From a checkpoint of a small transformer trained on Wikipedia: 4 heads of 64.
MLP neurons of a small language model. Each row is named by its layer, matrix (down: output weights) and neuron, and shows model dimensions 160-255. Each number is 50 + 12 x the weight over its row's rms, rounded and kept within 0 to 99. A neuron's up and down rows have the sign that makes its largest values positive.
After each neuron's rows, "fires before" lists the tokens most often just after its 100 highest values on Wikipedia text that the model never trained on.

L3.down420:52 60 47 35 42 66 59 54 46 45 55 37 65 74 52 57 63 50 15 50 59 69 45 32 49 62 53 41 70 46 47 48 35 56 41 51 46 51 61 41 35 53 50 44 45 56 67 65 40 95 56 39 35 46 46 69 59 56 69 36 34 59 64 37 43 71 67 39 47 62 61 49 48 38 39 41 56 55 66 58 58 40 57 44 44 56 55 37 41 46 40 53 53 46 58 50
fires before: "-", "s"

L10.down74:54 67 44 59 54 68 59 57 63 73 65 50 40 41 54 41 43 58 42 28 49 28 52 79 43 57 58 67 39 43 60 44 54 50 68 39 65 66 50 47 31 55 67 51 66 47 42 56 89 63 45 58 29 49 46 45 67 54 31 73 70 65 70 73 51 63 56 60 58 49 63 33 51 55 40 40 28 65 59 68 50 43 47 41 43 38 66 34 55 46 37 52 35 62 64 54
fires before: " "

L4.down432:61 31 70 58 47 92 47 46 57 61 50 41 56 63 51 65 68 45 75 45 33 29 40 66 34 39 64 14 54 62 31 35 38 60 51 47 59 63 46 50 43 58 43 54 61 41 45 59 47 99 57 66 52 71 46 53 47 43 40 44 36 53 42 28 57 59 35 42 67 46 43 31 54 58 42 38 51 71 45 55 42 24 25 42 52 38 62 36 57 41 63 47 59 48 50 27
fires before: "ed", "ure", "ing", "er", "u", "ction"

L4.down121:40 35 68 60 39 61 35 44 40 59 53 75 48 50 38 47 56 51 72 62 52 47 49 41 40 52 49 42 64 45 28 61 69 56 23 50 51 53 69 53 66 58 57 52 33 55 31 36 28 87 46 53 61 43 56 52 72 44 40 44 53 36 42 42 52 61 38 30 61 33 44 56 40 49 42 47 39 77 58 57 46 63 53 59 39 30 42 51 70 55 40 43 48 45 47 22
fires before: "1", "0", "2", ","

L8.down367:53 34 47 42 40 54 64 58 75 67 47 46 44 39 37 38 52 52 54 45 46 36 33 42 64 49 62 55 37 69 39 46 62 54 36 54 58 61 58 48 33 48 49 47 53 37 42 40 97 99 48 58 58 37 57 25 52 57 39 44 56 50 49 45 48 49 52 48 38 56 74 55 66 61 56 51 44 45 43 53 46 43 65 62 43 44 49 48 45 41 66 61 59 54 40 49
fires before: "-"

L3.down323:42 41 56 59 37 43 51 48 16 56 53 35 34 55 54 34 29 61 52 40 26 48 57 46 36 55 51 48 44 60 43 50 56 46 39 62 42 42 65 37 47 51 59 50 34 41 48 58 57 89 74 27 41 46 44 37 53 22 52 50 54 57 52 46 32 72 54 63 40 54 64 53 45 27 49 53 49 51 63 65 52 49 43 45 40 45 30 53 58 33 68 52 54 27 52 42
fires before: "ican", "ished", "ing", "ish", "ic", "il"

L3.down517:44 47 52 47 26 82 50 28 20 30 44 60 56 51 63 56 40 65 58 42 55 51 33 60 76 44 33 25 69 38 46 57 66 41 52 74 67 57 49 56 73 42 64 41 52 41 43 45 48 65 49 79 46 44 53 60 57 41 52 58 55 49 32 12 57 41 48 48 51 50 49 58 58 43 32 41 49 50 49 49 52 54 51 54 55 65 36 57 49 60 54 39 62 38 49 43
fires before: "le", "ut", "r", "al", "il", "ition"

L3.down266:53 38 49 32 48 45 57 49 24 57 43 44 64 48 64 47 54 50 52 63 57 59 42 38 52 48 62 62 50 61 48 71 69 44 46 32 56 61 55 43 25 41 42 43 45 49 58 43 79 81 51 55 60 50 52 37 53 36 56 56 78 60 42 46 40 37 44 21 51 46 44 46 50 29 47 59 65 48 47 60 37 49 51 30 52 43 62 49 39 57 37 62 60 67 51 59
fires before: "p", "id", "ult", "ul", "ear", "ist"

L8.down455:69 50 74 49 53 49 51 41 46 45 30 56 64 66 52 42 23 36 44 43 60 56 32 55 48 43 40 67 24 47 40 62 49 55 43 54 47 61 49 57 44 65 52 51 63 47 31 21 64 24 57 55 67 59 51 41 46 70 49 47 59 60 59 62 43 34 63 63 48 59 59 40 52 49 18 50 42 54 34 40 39 57 62 43 44 56 40 60 27 59 42 72 47 61 68 33
fires before: " "

L2.down158:53 71 68 48 45 55 55 45 34 53 60 49 66 68 51 64 67 29 64 42 55 53 21 65 74 41 54 32 55 58 36 68 37 39 54 40 61 52 41 45 53 65 41 52 66 37 60 55 44 67 37 80 46 49 67 54 57 51 40 52 56 72 44 29 40 36 63 39 50 43 60 40 45 65 47 37 47 40 61 52 63 58 35 60 69 55 19 51 47 45 46 49 58 55 41 35
fires before: "al", "s", " to", " of", "le", "r"

L10.down316:48 43 62 46 37 47 61 61 52 31 45 45 28 59 56 54 52 53 58 35 35 51 59 37 42 55 70 49 70 39 39 68 57 60 35 25 63 57 47 54 51 58 48 49 44 35 62 56 26 29 54 66 58 44 61 56 42 43 41 37 35 66 45 57 51 26 67 55 54 46 55 50 52 46 52 56 28 65 57 50 37 45 51 67 45 18 34 21 46 41 47 54 59 50 50 90
fires before: " |\n", " |", " ", ":", "."

L4.down623:56 46 42 61 48 35 41 52 52 32 59 54 36 36 32 73 54 55 52 46 50 56 44 47 42 47 52 58 45 66 53 59 40 40 39 55 30 58 66 52 41 37 56 38 45 66 44 34 39 99 29 44 52 50 48 59 54 65 50 44 44 29 60 45 51 32 64 79 38 42 49 41 54 45 51 45 64 44 53 56 45 60 46 37 43 48 58 39 49 57 66 53 46 48 53 62
fires before: "it", "ic", "ampion", "urch", "amp", "ar"

L2.down129:56 52 53 41 54 41 49 48 40 63 50 42 50 31 36 67 51 52 60 47 63 50 37 43 32 48 31 40 69 23 36 52 48 63 45 35 54 62 47 37 49 41 57 60 63 58 43 47 34 13 68 46 64 39 82 37 53 58 37 51 42 73 45 61 55 45 53 50 46 59 34 67 74 58 32 53 54 43 31 44 56 76 40 55 55 51 59 44 61 27 46 49 48 77 66 35
fires before: " "

L4.down89:38 40 53 64 54 61 52 44 44 61 55 27 60 43 42 47 62 62 37 35 33 57 37 54 62 49 59 36 67 56 55 44 70 38 48 53 38 51 72 30 57 69 34 52 50 40 46 43 32 94 48 37 62 51 61 57 45 36 51 56 42 61 50 60 53 52 72 30 41 65 52 46 54 68 23 46 50 34 42 44 49 61 68 42 66 49 49 60 54 58 29 51 48 56 53 37
fires before: "-", " ", "1"

L2.down202:36 64 40 65 44 44 51 62 43 48 35 49 51 61 47 53 34 42 57 31 84 35 68 44 70 42 39 58 42 56 60 47 40 54 29 37 47 45 41 55 35 55 71 38 55 48 64 34 45 33 62 45 62 54 46 66 62 63 44 79 42 63 49 57 60 48 40 65 52 51 50 50 44 52 55 43 39 42 60 28 36 86 47 37 54 59 64 66 47 41 62 51 51 43 43 43
fires before: " ", " —"

L3.down313:47 60 46 57 51 57 48 47 58 47 53 53 38 49 52 52 59 67 38 31 45 49 53 56 57 48 54 43 56 45 54 42 49 53 25 77 31 50 63 58 73 37 48 53 62 31 68 32 12 40 79 38 57 62 44 62 22 60 30 46 35 22 54 30 60 63 54 51 66 48 46 52 55 53 53 74 28 34 66 58 50 62 46 51 43 38 44 69 56 42 38 50 48 75 54 41
fires before: "ed", "it", "es", "th", "ers", "en"

L8.down229:24 55 54 43 51 64 54 67 48 52 43 51 41 38 58 52 62 56 58 43 53 54 68 57 30 48 52 46 50 50 57 44 45 55 54 34 60 55 60 70 36 59 40 55 49 36 41 67 50 99 36 64 47 53 69 35 33 34 60 46 47 59 69 60 55 32 39 37 52 49 45 29 31 17 50 38 41 68 29 39 52 59 55 37 37 49 52 50 49 37 46 33 61 29 47 68
fires before: " He", " The", " H", " It", " In", ".\n\n"

L8.down622:27 52 40 29 52 47 47 53 65 63 43 47 45 33 46 60 58 47 39 61 42 41 58 45 46 59 59 39 46 41 45 51 54 51 61 45 64 54 67 50 34 56 46 46 55 40 50 50 61 99 37 49 38 43 72 57 58 33 52 42 29 50 55 61 57 49 38 44 50 39 42 39 51 56 46 40 41 55 48 44 55 63 50 51 50 39 59 48 57 42 55 33 43 37 58 48
fires before: " He", " H", " It", " In", " She", " The"

L3.down237:40 35 60 42 53 53 58 56 53 41 68 37 42 48 42 47 34 60 51 57 39 33 39 25 58 35 33 50 53 93 62 57 61 62 61 55 44 49 51 49 40 45 54 52 69 36 36 44 12 99 60 64 64 62 60 43 37 57 52 35 47 34 40 51 39 70 58 58 70 38 49 75 34 61 27 59 55 64 32 53 59 73 53 41 46 47 29 42 37 65 54 46 50 60 52 56
fires before: "ect", "ive", "er", "e", "es", "ion"

L3.down557:33 45 51 63 44 51 55 29 46 58 66 49 56 65 42 55 55 66 49 46 68 52 53 55 50 61 57 50 54 61 49 65 46 50 56 53 57 55 75 34 47 50 50 47 37 36 43 38 20 99 53 34 49 46 43 58 48 37 40 47 34 48 33 43 48 36 53 55 62 64 52 61 30 69 37 37 50 47 58 36 58 48 49 48 43 49 49 58 31 29 58 46 38 64 50 34
fires before: "|"

L2.down141:45 52 46 51 69 55 44 58 55 39 55 50 60 37 49 62 56 37 51 35 41 49 52 62 62 56 56 43 43 38 39 45 44 52 22 38 61 41 55 50 60 41 43 49 59 59 45 57 36 46 46 46 48 37 26 37 37 49 38 52 46 35 66 44 40 47 41 55 35 53 70 37 51 44 24 47 39 54 37 55 39 49 37 50 57 64 54 64 73 52 62 55 52 58 57 39
fires before: "velop", "ath", "b", "g", " l", "v"

L3.down393:60 32 53 51 36 29 58 47 51 49 46 30 51 55 55 73 40 32 41 55 60 46 49 69 72 42 48 45 56 49 38 41 62 77 34 48 35 51 48 34 31 58 35 53 43 66 29 52 55 99 42 42 53 29 40 67 50 63 59 43 45 34 52 38 52 35 56 54 39 61 46 57 47 48 63 46 49 53 55 61 54 60 45 36 44 50 38 38 62 55 57 54 54 52 33 71
fires before: ".", "t", "r", "T", "K", "s"

L8.down138:49 25 33 52 33 62 44 52 57 52 30 34 34 61 54 55 53 44 67 62 64 27 56 45 57 47 47 38 54 50 41 49 53 61 56 39 59 44 57 43 54 36 43 62 35 44 38 40 54 53 47 37 24 54 54 43 35 52 61 57 63 69 60 72 37 53 41 32 56 44 28 26 50 51 57 36 42 44 68 49 61 44 64 28 58 67 55 56 57 38 48 45 48 55 60 74
fires before: "s", "ed", "ing", "al", "ific", " |"

L3.down340:43 68 46 41 40 50 54 63 34 57 55 48 53 51 53 64 44 50 39 34 67 47 44 63 65 53 62 65 62 32 49 79 42 56 61 49 52 74 61 61 62 68 35 61 59 43 43 74 17 92 43 59 40 44 45 40 61 46 56 43 53 63 52 56 57 56 63 46 34 50 55 69 71 67 55 33 36 43 71 57 63 70 56 58 47 67 48 42 45 40 79 56 35 83 37 18
fires before: "-", "|", "A"

L10.down40:47 50 60 76 43 45 62 38 51 41 50 62 47 41 54 52 47 37 50 51 67 31 50 38 42 66 64 53 31 59 42 49 53 56 53 57 51 34 52 50 60 41 70 59 59 60 69 41 63 57 43 61 55 44 51 37 58 38 40 60 43 54 71 45 63 45 58 39 56 44 46 54 80 60 27 27 62 57 42 54 47 31 59 51 37 58 51 54 56 63 37 37 32 64 58 55
fires before: " by", " the", "or", " in", "es"

L3.down35:53 63 50 56 52 49 50 33 50 46 51 51 62 57 38 50 44 52 49 55 56 51 49 80 41 57 46 42 34 45 50 58 63 38 52 37 34 47 47 64 39 39 57 61 48 51 44 51 88 99 38 46 44 55 40 65 53 33 46 48 26 61 59 45 59 31 55 49 47 53 55 25 49 51 51 41 59 35 44 53 48 40 46 46 65 73 72 46 63 40 31 45 43 47 68 38
fires before: " ", " |", "1", " —", "3"

L3.down349:29 41 43 50 46 76 43 55 59 58 65 35 61 51 43 36 48 49 27 39 50 44 40 24 42 49 37 33 66 69 55 27 58 52 52 53 48 62 53 54 42 49 52 62 50 57 73 42 24 76 70 31 55 61 58 71 55 39 49 43 34 54 44 52 52 61 75 57 89 44 48 54 48 42 35 75 37 37 46 39 48 71 43 43 45 56 55 49 60 49 52 45 62 69 29 39
fires before: "bum", "ong", "-", "s", "way", "ed"

L4.down125:47 56 61 54 32 67 52 34 44 62 24 38 54 58 49 35 35 51 40 38 50 67 66 71 65 35 34 53 61 59 42 55 36 56 38 66 53 50 47 57 40 45 63 50 62 59 43 53 71 81 34 38 60 56 65 71 47 29 63 54 53 56 48 49 34 61 50 31 37 68 52 67 48 44 58 58 34 53 36 49 36 54 38 59 43 32 48 41 51 57 72 34 39 29 43 46
fires before: "ild", "il", "ed", "ing", "re"

L4.down204:38 57 57 48 45 78 50 49 43 37 39 54 49 49 70 68 44 44 52 27 59 24 44 53 53 47 49 56 54 53 44 56 54 34 52 49 63 41 74 46 50 53 50 44 67 40 53 61 21 99 55 43 46 59 26 40 70 43 48 58 64 40 38 48 41 54 67 35 69 55 52 36 53 67 44 45 51 49 66 51 43 38 45 42 54 66 45 42 60 47 67 77 49 54 37 63
fires before: "ork", "oin", "ou", "ust", "our", "e"

L3.down513:48 42 55 37 55 69 74 54 55 52 62 60 50 50 55 53 41 53 58 51 46 34 53 55 51 40 54 70 41 57 49 54 37 69 50 62 49 53 59 44 54 53 43 66 44 61 47 69 20 99 62 50 46 67 31 47 55 81 57 31 56 60 52 53 55 49 63 42 58 66 52 73 52 54 34 55 52 59 48 62 54 54 55 40 55 60 39 44 42 52 52 62 53 69 56 71
fires before: "ou", "ork", "our", "ear", "et", "ar"

L2.down524:53 68 51 49 63 46 69 53 63 40 42 61 50 62 69 47 63 50 75 35 63 41 70 24 42 49 64 37 49 53 60 46 42 55 38 50 43 60 30 63 59 54 48 44 47 24 49 65 62 68 62 88 52 47 40 53 44 45 53 43 55 51 28 36 34 58 38 38 53 65 71 43 74 44 55 51 41 26 42 63 56 48 42 37 44 44 38 57 56 43 61 56 59 72 48 49
fires before: "ed", "ation", "e", "on", "ing"

L10.down441:54 47 59 47 47 61 62 54 47 56 39 29 53 58 35 52 52 72 51 69 64 48 69 66 38 57 48 51 46 61 16 39 54 40 49 66 55 56 53 59 28 54 36 55 49 84 45 55 24 59 80 47 44 49 34 64 54 63 49 46 53 49 39 45 53 57 49 41 53 55 62 21 53 51 58 58 47 47 66 35 45 29 47 37 64 58 58 35 61 48 54 49 43 73 57 97
fires before: "es", "ing", "ed", "e", "id", "or"

L4.down143:64 34 71 55 43 68 52 38 50 68 42 48 48 53 41 58 36 39 76 55 32 47 36 79 61 37 59 60 58 66 42 38 55 34 42 40 38 40 61 47 49 60 42 29 51 48 47 53 67 99 46 49 52 49 59 65 55 22 58 40 55 64 45 43 43 39 37 33 67 39 47 46 26 57 55 40 64 84 56 50 50 29 34 49 70 32 55 57 41 71 29 58 55 36 49 41
fires before: "p", "ment", "ed", "b", "ing", "mer"

L6.down0:68 40 65 37 42 68 75 41 64 59 37 50 57 42 25 46 62 64 50 60 48 59 49 48 55 37 44 48 49 58 44 40 56 51 61 39 41 59 75 52 26 45 19 31 50 72 53 43 23 99 44 42 56 38 32 51 56 40 49 41 36 53 59 58 62 54 55 49 51 48 45 54 41 63 54 56 31 57 50 51 50 66 46 55 52 15 62 49 68 50 46 63 57 51 47 44
fires before: "l", "-", "ong", "ber"

L4.down700:69 47 45 36 36 36 48 58 46 53 34 39 38 46 56 56 58 45 56 62 44 65 23 37 42 51 45 54 55 60 37 47 42 52 48 45 44 49 28 44 40 64 48 45 43 66 44 50 57 58 50 73 53 51 67 48 50 46 43 51 73 40 46 37 35 47 43 35 47 52 52 57 84 27 42 51 35 41 40 57 15 53 43 34 59 62 54 35 63 55 51 57 37 78 46 67
fires before: "ident", "erv", "id", "p", "ley", "c"

L3.down679:46 57 61 53 55 46 78 44 49 64 34 59 48 46 54 38 39 32 40 58 43 42 44 65 43 67 41 43 57 57 53 57 48 78 35 55 54 44 55 46 45 60 44 52 36 40 50 41 88 99 62 31 40 51 29 51 60 51 60 37 45 59 45 50 38 38 46 52 70 66 53 34 42 41 55 41 55 41 54 56 40 58 33 43 66 42 58 60 32 44 31 43 56 36 39 52
fires before: "1", "0", "2", " |"

L4.down601:45 44 39 42 69 46 44 49 78 65 60 56 65 50 47 38 52 56 41 37 58 49 52 48 72 49 63 45 59 63 48 33 64 67 53 46 34 61 71 21 49 40 43 45 53 40 50 32 44 70 45 51 44 45 57 40 37 51 40 51 45 49 51 56 43 53 52 81 45 41 45 40 28 50 55 31 51 36 43 54 49 38 55 45 35 58 55 71 44 56 53 46 50 54 30 37
fires before: "-"

L2.down505:61 47 26 55 35 42 51 33 52 52 54 53 54 58 41 50 38 39 41 40 25 50 48 50 55 23 41 35 41 32 56 39 42 63 63 53 45 58 61 27 25 48 51 64 49 56 63 45 32 08 47 26 38 45 58 39 31 59 61 52 40 56 47 47 60 47 41 41 39 51 20 50 53 67 54 24 49 61 38 51 26 37 41 60 57 32 48 53 43 32 54 38 43 48 44 46
fires before: "ia", "e", "er", " in", " "

L3.down592:57 36 58 54 43 44 53 43 40 42 70 51 57 46 61 42 58 62 51 35 58 31 52 41 61 53 69 71 44 65 74 43 45 60 35 37 45 51 66 42 54 47 62 60 43 68 34 22 85 66 47 31 51 55 52 39 57 55 43 35 68 43 36 43 57 59 65 60 40 48 44 40 49 43 42 58 41 58 65 45 57 51 47 65 47 53 40 67 54 53 66 56 43 44 33 36
fires before: "|", " |", "-"

L4.down106:54 42 31 43 31 29 49 63 47 37 36 42 36 48 60 43 53 51 41 61 47 55 54 64 46 39 41 47 56 60 55 34 70 55 46 58 51 40 67 54 65 65 28 43 34 64 40 71 93 99 36 61 38 46 37 66 72 61 35 35 41 39 56 38 54 53 54 56 29 59 60 61 51 29 52 53 42 58 27 65 51 56 39 37 60 45 55 37 55 62 43 67 56 45 33 77
fires before: ".", "r", "T", "s", "nd", "K"

L4.down511:40 43 52 45 52 46 61 36 53 49 64 35 38 68 42 61 59 56 37 41 61 42 49 60 52 52 62 32 62 50 37 52 47 49 32 44 56 49 72 35 38 46 68 51 56 48 56 22 68 99 52 17 45 46 42 46 63 43 61 46 25 53 41 40 62 48 60 56 51 38 60 41 25 59 26 40 63 50 64 55 62 60 49 67 60 67 49 74 50 23 54 45 39 61 46 23
fires before: "|", "a", "an"

L8.down608:38 36 65 44 45 56 65 52 65 26 51 38 42 56 38 61 56 53 48 55 56 54 60 77 67 61 55 44 41 65 50 42 32 55 45 70 73 39 76 28 48 39 75 60 45 59 49 51 58 99 58 25 32 45 63 58 53 53 45 47 39 52 50 54 56 56 45 56 47 40 62 38 45 46 50 40 49 47 62 43 52 43 49 41 42 47 45 61 18 36 53 55 68 84 55 43
fires before: "|", "|---|---", "|---|---|---|---", "|\n"

L4.down116:54 52 50 57 42 59 57 45 51 65 45 36 61 37 47 57 55 58 29 42 59 63 39 45 50 50 56 57 51 50 29 42 54 55 53 56 46 48 71 45 31 53 50 59 48 50 43 52 35 99 64 32 58 57 54 55 60 79 57 40 35 47 47 47 43 58 53 44 64 46 41 66 49 48 45 57 45 33 41 48 51 54 33 48 84 48 50 41 49 62 68 43 45 79 47 51
fires before: "bum", "-", "l", "ong", "m"

L4.down29:47 56 46 61 58 55 48 46 44 46 48 29 36 26 38 33 54 68 67 38 39 50 64 78 58 46 53 53 48 32 62 50 51 51 49 40 55 62 34 59 40 38 49 61 61 41 55 43 42 32 37 50 30 39 57 42 53 72 42 33 65 69 48 42 53 42 63 62 34 28 49 60 37 63 76 46 43 68 56 67 38 52 52 56 44 72 58 50 38 39 74 46 53 52 41 22
fires before: " ", "uc", "s", "."

L3.down386:65 56 59 38 27 30 55 54 71 46 28 44 57 65 44 38 71 44 71 53 59 62 36 24 56 34 51 58 35 74 37 54 46 28 42 60 74 30 68 41 30 26 30 43 59 31 59 69 74 99 50 48 59 55 43 29 50 56 54 39 52 56 42 46 49 39 58 48 56 43 60 60 45 50 57 75 61 75 38 58 52 46 71 63 48 31 47 46 55 45 47 49 53 55 42 35
fires before: " was", "-", "ach", "ast", " is", "ord"

L4.down639:45 56 57 59 38 58 56 67 57 37 40 53 15 58 54 40 56 78 49 34 50 52 56 48 49 67 52 53 62 30 48 52 50 70 44 46 42 64 24 53 60 56 65 59 36 44 48 47 39 06 54 36 29 46 62 49 38 51 43 65 43 37 31 57 45 46 43 55 47 66 39 62 47 52 35 45 47 37 42 56 59 48 57 77 64 34 55 44 58 64 59 41 33 46 44 12
fires before: " "

L10.down363:43 48 73 46 27 55 48 40 36 50 47 34 48 36 56 40 56 38 39 52 56 45 66 49 50 70 34 56 41 59 25 28 61 42 61 46 51 36 71 22 65 56 48 49 60 32 57 40 59 39 48 50 59 47 60 72 63 45 37 49 38 65 62 50 44 49 39 38 57 40 68 32 62 44 45 49 66 27 55 60 48 48 41 68 55 59 34 39 49 51 33 45 68 46 53 76
fires before: " by", "ous", " the", "ew", "ation", "ber"

L4.down4:56 42 58 60 47 45 43 53 35 44 50 71 56 29 35 36 70 47 35 35 35 62 52 43 43 57 33 48 71 49 44 40 46 57 60 59 40 63 47 53 60 63 44 59 56 66 50 31 47 68 33 44 55 40 43 54 58 59 61 48 42 73 58 31 75 46 37 50 57 42 50 58 43 39 67 48 52 43 61 32 85 39 56 69 39 54 46 44 63 53 63 47 46 50 50 57
fires before: " a", " an", " (", "y", ":", "\n"

L10.down183:44 33 55 75 52 37 44 50 51 66 47 48 43 43 66 41 45 39 55 57 45 26 49 51 56 48 52 44 42 36 48 54 65 63 38 46 71 43 50 51 53 49 44 59 51 64 55 79 28 60 39 51 30 51 57 42 31 59 47 38 60 44 66 44 36 40 41 64 61 53 54 21 43 48 53 47 45 48 44 53 49 45 41 33 67 49 40 46 40 44 45 57 63 40 55 78
fires before: "ed", "es", "ing"

L2.down83:40 27 61 39 41 65 53 41 41 41 33 43 45 38 57 67 47 63 57 52 53 58 70 52 32 84 50 55 61 50 53 51 57 58 37 34 47 61 58 40 59 57 65 39 23 47 57 48 36 51 72 36 43 64 45 31 64 46 37 46 45 42 55 75 41 58 66 46 61 23 48 59 43 65 48 45 66 51 71 39 64 48 22 54 53 42 56 46 33 65 49 44 44 57 62 39
fires before: "ro", "way", "gan", "cess", "ig"

L4.down261:64 62 52 33 46 42 36 31 39 47 48 64 55 27 56 55 68 42 62 59 42 34 43 38 64 49 65 61 57 48 46 39 51 41 49 61 45 72 40 63 42 45 63 37 46 44 53 46 62 89 66 38 53 66 51 51 56 44 65 56 57 49 47 47 62 58 38 43 58 54 64 71 42 62 53 30 60 73 47 35 51 50 58 48 55 30 34 60 70 69 31 61 62 50 41 68
fires before: ",", "y", "ical", "ist"

L4.down279:40 54 64 51 43 37 61 50 45 57 44 42 32 43 50 44 65 47 47 52 33 63 64 49 51 67 48 60 28 37 33 46 49 42 64 26 36 58 44 33 43 35 57 66 38 39 53 43 77 99 46 63 44 46 45 47 48 53 63 51 43 46 35 55 52 66 44 64 56 58 42 53 48 60 60 36 45 56 40 55 53 65 48 41 56 56 70 58 57 21 35 39 48 56 60 57
fires before: "2", "1", "as", "7", "5"

L3.down364:58 41 61 52 46 34 51 47 40 36 61 34 37 39 54 44 65 51 44 49 45 29 46 47 53 33 58 65 70 49 35 50 55 42 49 56 37 28 66 52 55 61 65 56 43 44 49 39 42 88 58 55 46 58 57 32 60 60 60 38 43 61 44 63 52 39 61 34 51 52 61 81 45 64 49 58 50 59 51 61 43 71 51 56 61 43 77 36 78 72 41 38 59 66 27 48
fires before: "2", "1", "ter", "b", "t", "p"

L3.down659:56 60 48 24 39 57 39 43 37 57 34 39 48 68 43 35 56 45 36 44 64 40 37 61 44 39 62 29 53 45 50 64 48 49 45 33 72 49 59 43 43 41 71 43 52 52 41 37 05 60 67 33 48 51 43 50 39 61 51 47 56 53 46 50 58 57 53 60 65 83 42 56 73 51 65 48 50 38 37 58 60 38 54 54 51 44 65 42 53 44 46 44 44 54 41 57
fires before: "ed", "il", "es", "ck", "ation"

L10.down466:53 40 17 32 57 46 54 32 52 69 43 47 58 41 44 37 63 50 40 50 55 70 44 63 27 53 45 41 49 59 47 44 52 62 53 42 52 70 60 38 65 54 71 60 55 48 36 58 44 67 64 72 54 49 50 36 47 60 56 50 55 62 46 38 31 77 52 47 52 32 56 53 54 54 48 30 71 48 68 05 43 58 43 30 61 51 41 37 47 63 57 56 43 54 35 45
fires before: "i", "u", "o", "a", "e", "un"

L3.down248:54 44 59 37 30 57 42 27 52 35 45 59 49 50 50 32 44 59 43 26 53 51 54 25 35 71 50 43 46 56 47 55 28 48 33 75 44 60 61 39 36 48 48 43 39 55 30 39 59 71 56 60 36 44 50 46 51 40 39 53 44 30 45 69 39 49 52 67 36 44 46 57 43 52 33 47 68 61 42 51 76 60 30 52 61 49 53 46 48 43 69 55 39 60 56 45
fires before: "ub", "ass", "os", "a", "im", "an"

L4.down174:35 54 46 46 46 43 73 56 35 32 56 48 40 37 55 65 34 58 48 56 75 59 57 46 53 61 49 36 50 49 40 64 61 55 48 72 62 37 69 61 60 45 72 66 51 76 48 55 33 98 45 23 59 54 29 41 61 38 46 42 28 37 54 44 56 46 42 52 54 69 39 73 53 62 43 55 48 53 52 40 68 56 48 47 56 53 40 62 37 62 72 30 49 62 51 52
fires before: "al", "es", "at", "an", "e"

L3.down127:54 42 46 38 37 66 52 52 43 46 35 39 43 45 44 50 55 49 43 55 29 59 52 54 42 47 63 31 58 24 54 42 48 59 44 56 45 67 57 38 49 45 90 63 47 43 67 61 60 17 28 60 55 71 51 33 60 72 52 52 48 32 53 37 45 61 55 45 67 47 56 44 62 45 55 30 30 49 57 50 27 62 55 49 56 70 45 41 47 37 51 56 63 26 35 71
fires before: "on", "z", "ed", "a", "i", "ard"

L3.down28:34 50 37 48 47 55 66 54 41 53 53 39 53 45 31 49 37 42 53 42 40 41 49 54 50 44 60 53 53 46 55 54 64 43 72 63 52 53 60 59 63 59 37 62 53 50 55 58 39 99 38 48 41 46 64 59 30 57 52 47 37 53 46 38 57 42 77 44 40 56 68 54 55 55 45 56 51 27 38 47 39 60 65 57 60 72 50 55 43 47 48 59 50 65 34 41
fires before: "-", "|", " ", "==", "The", "1"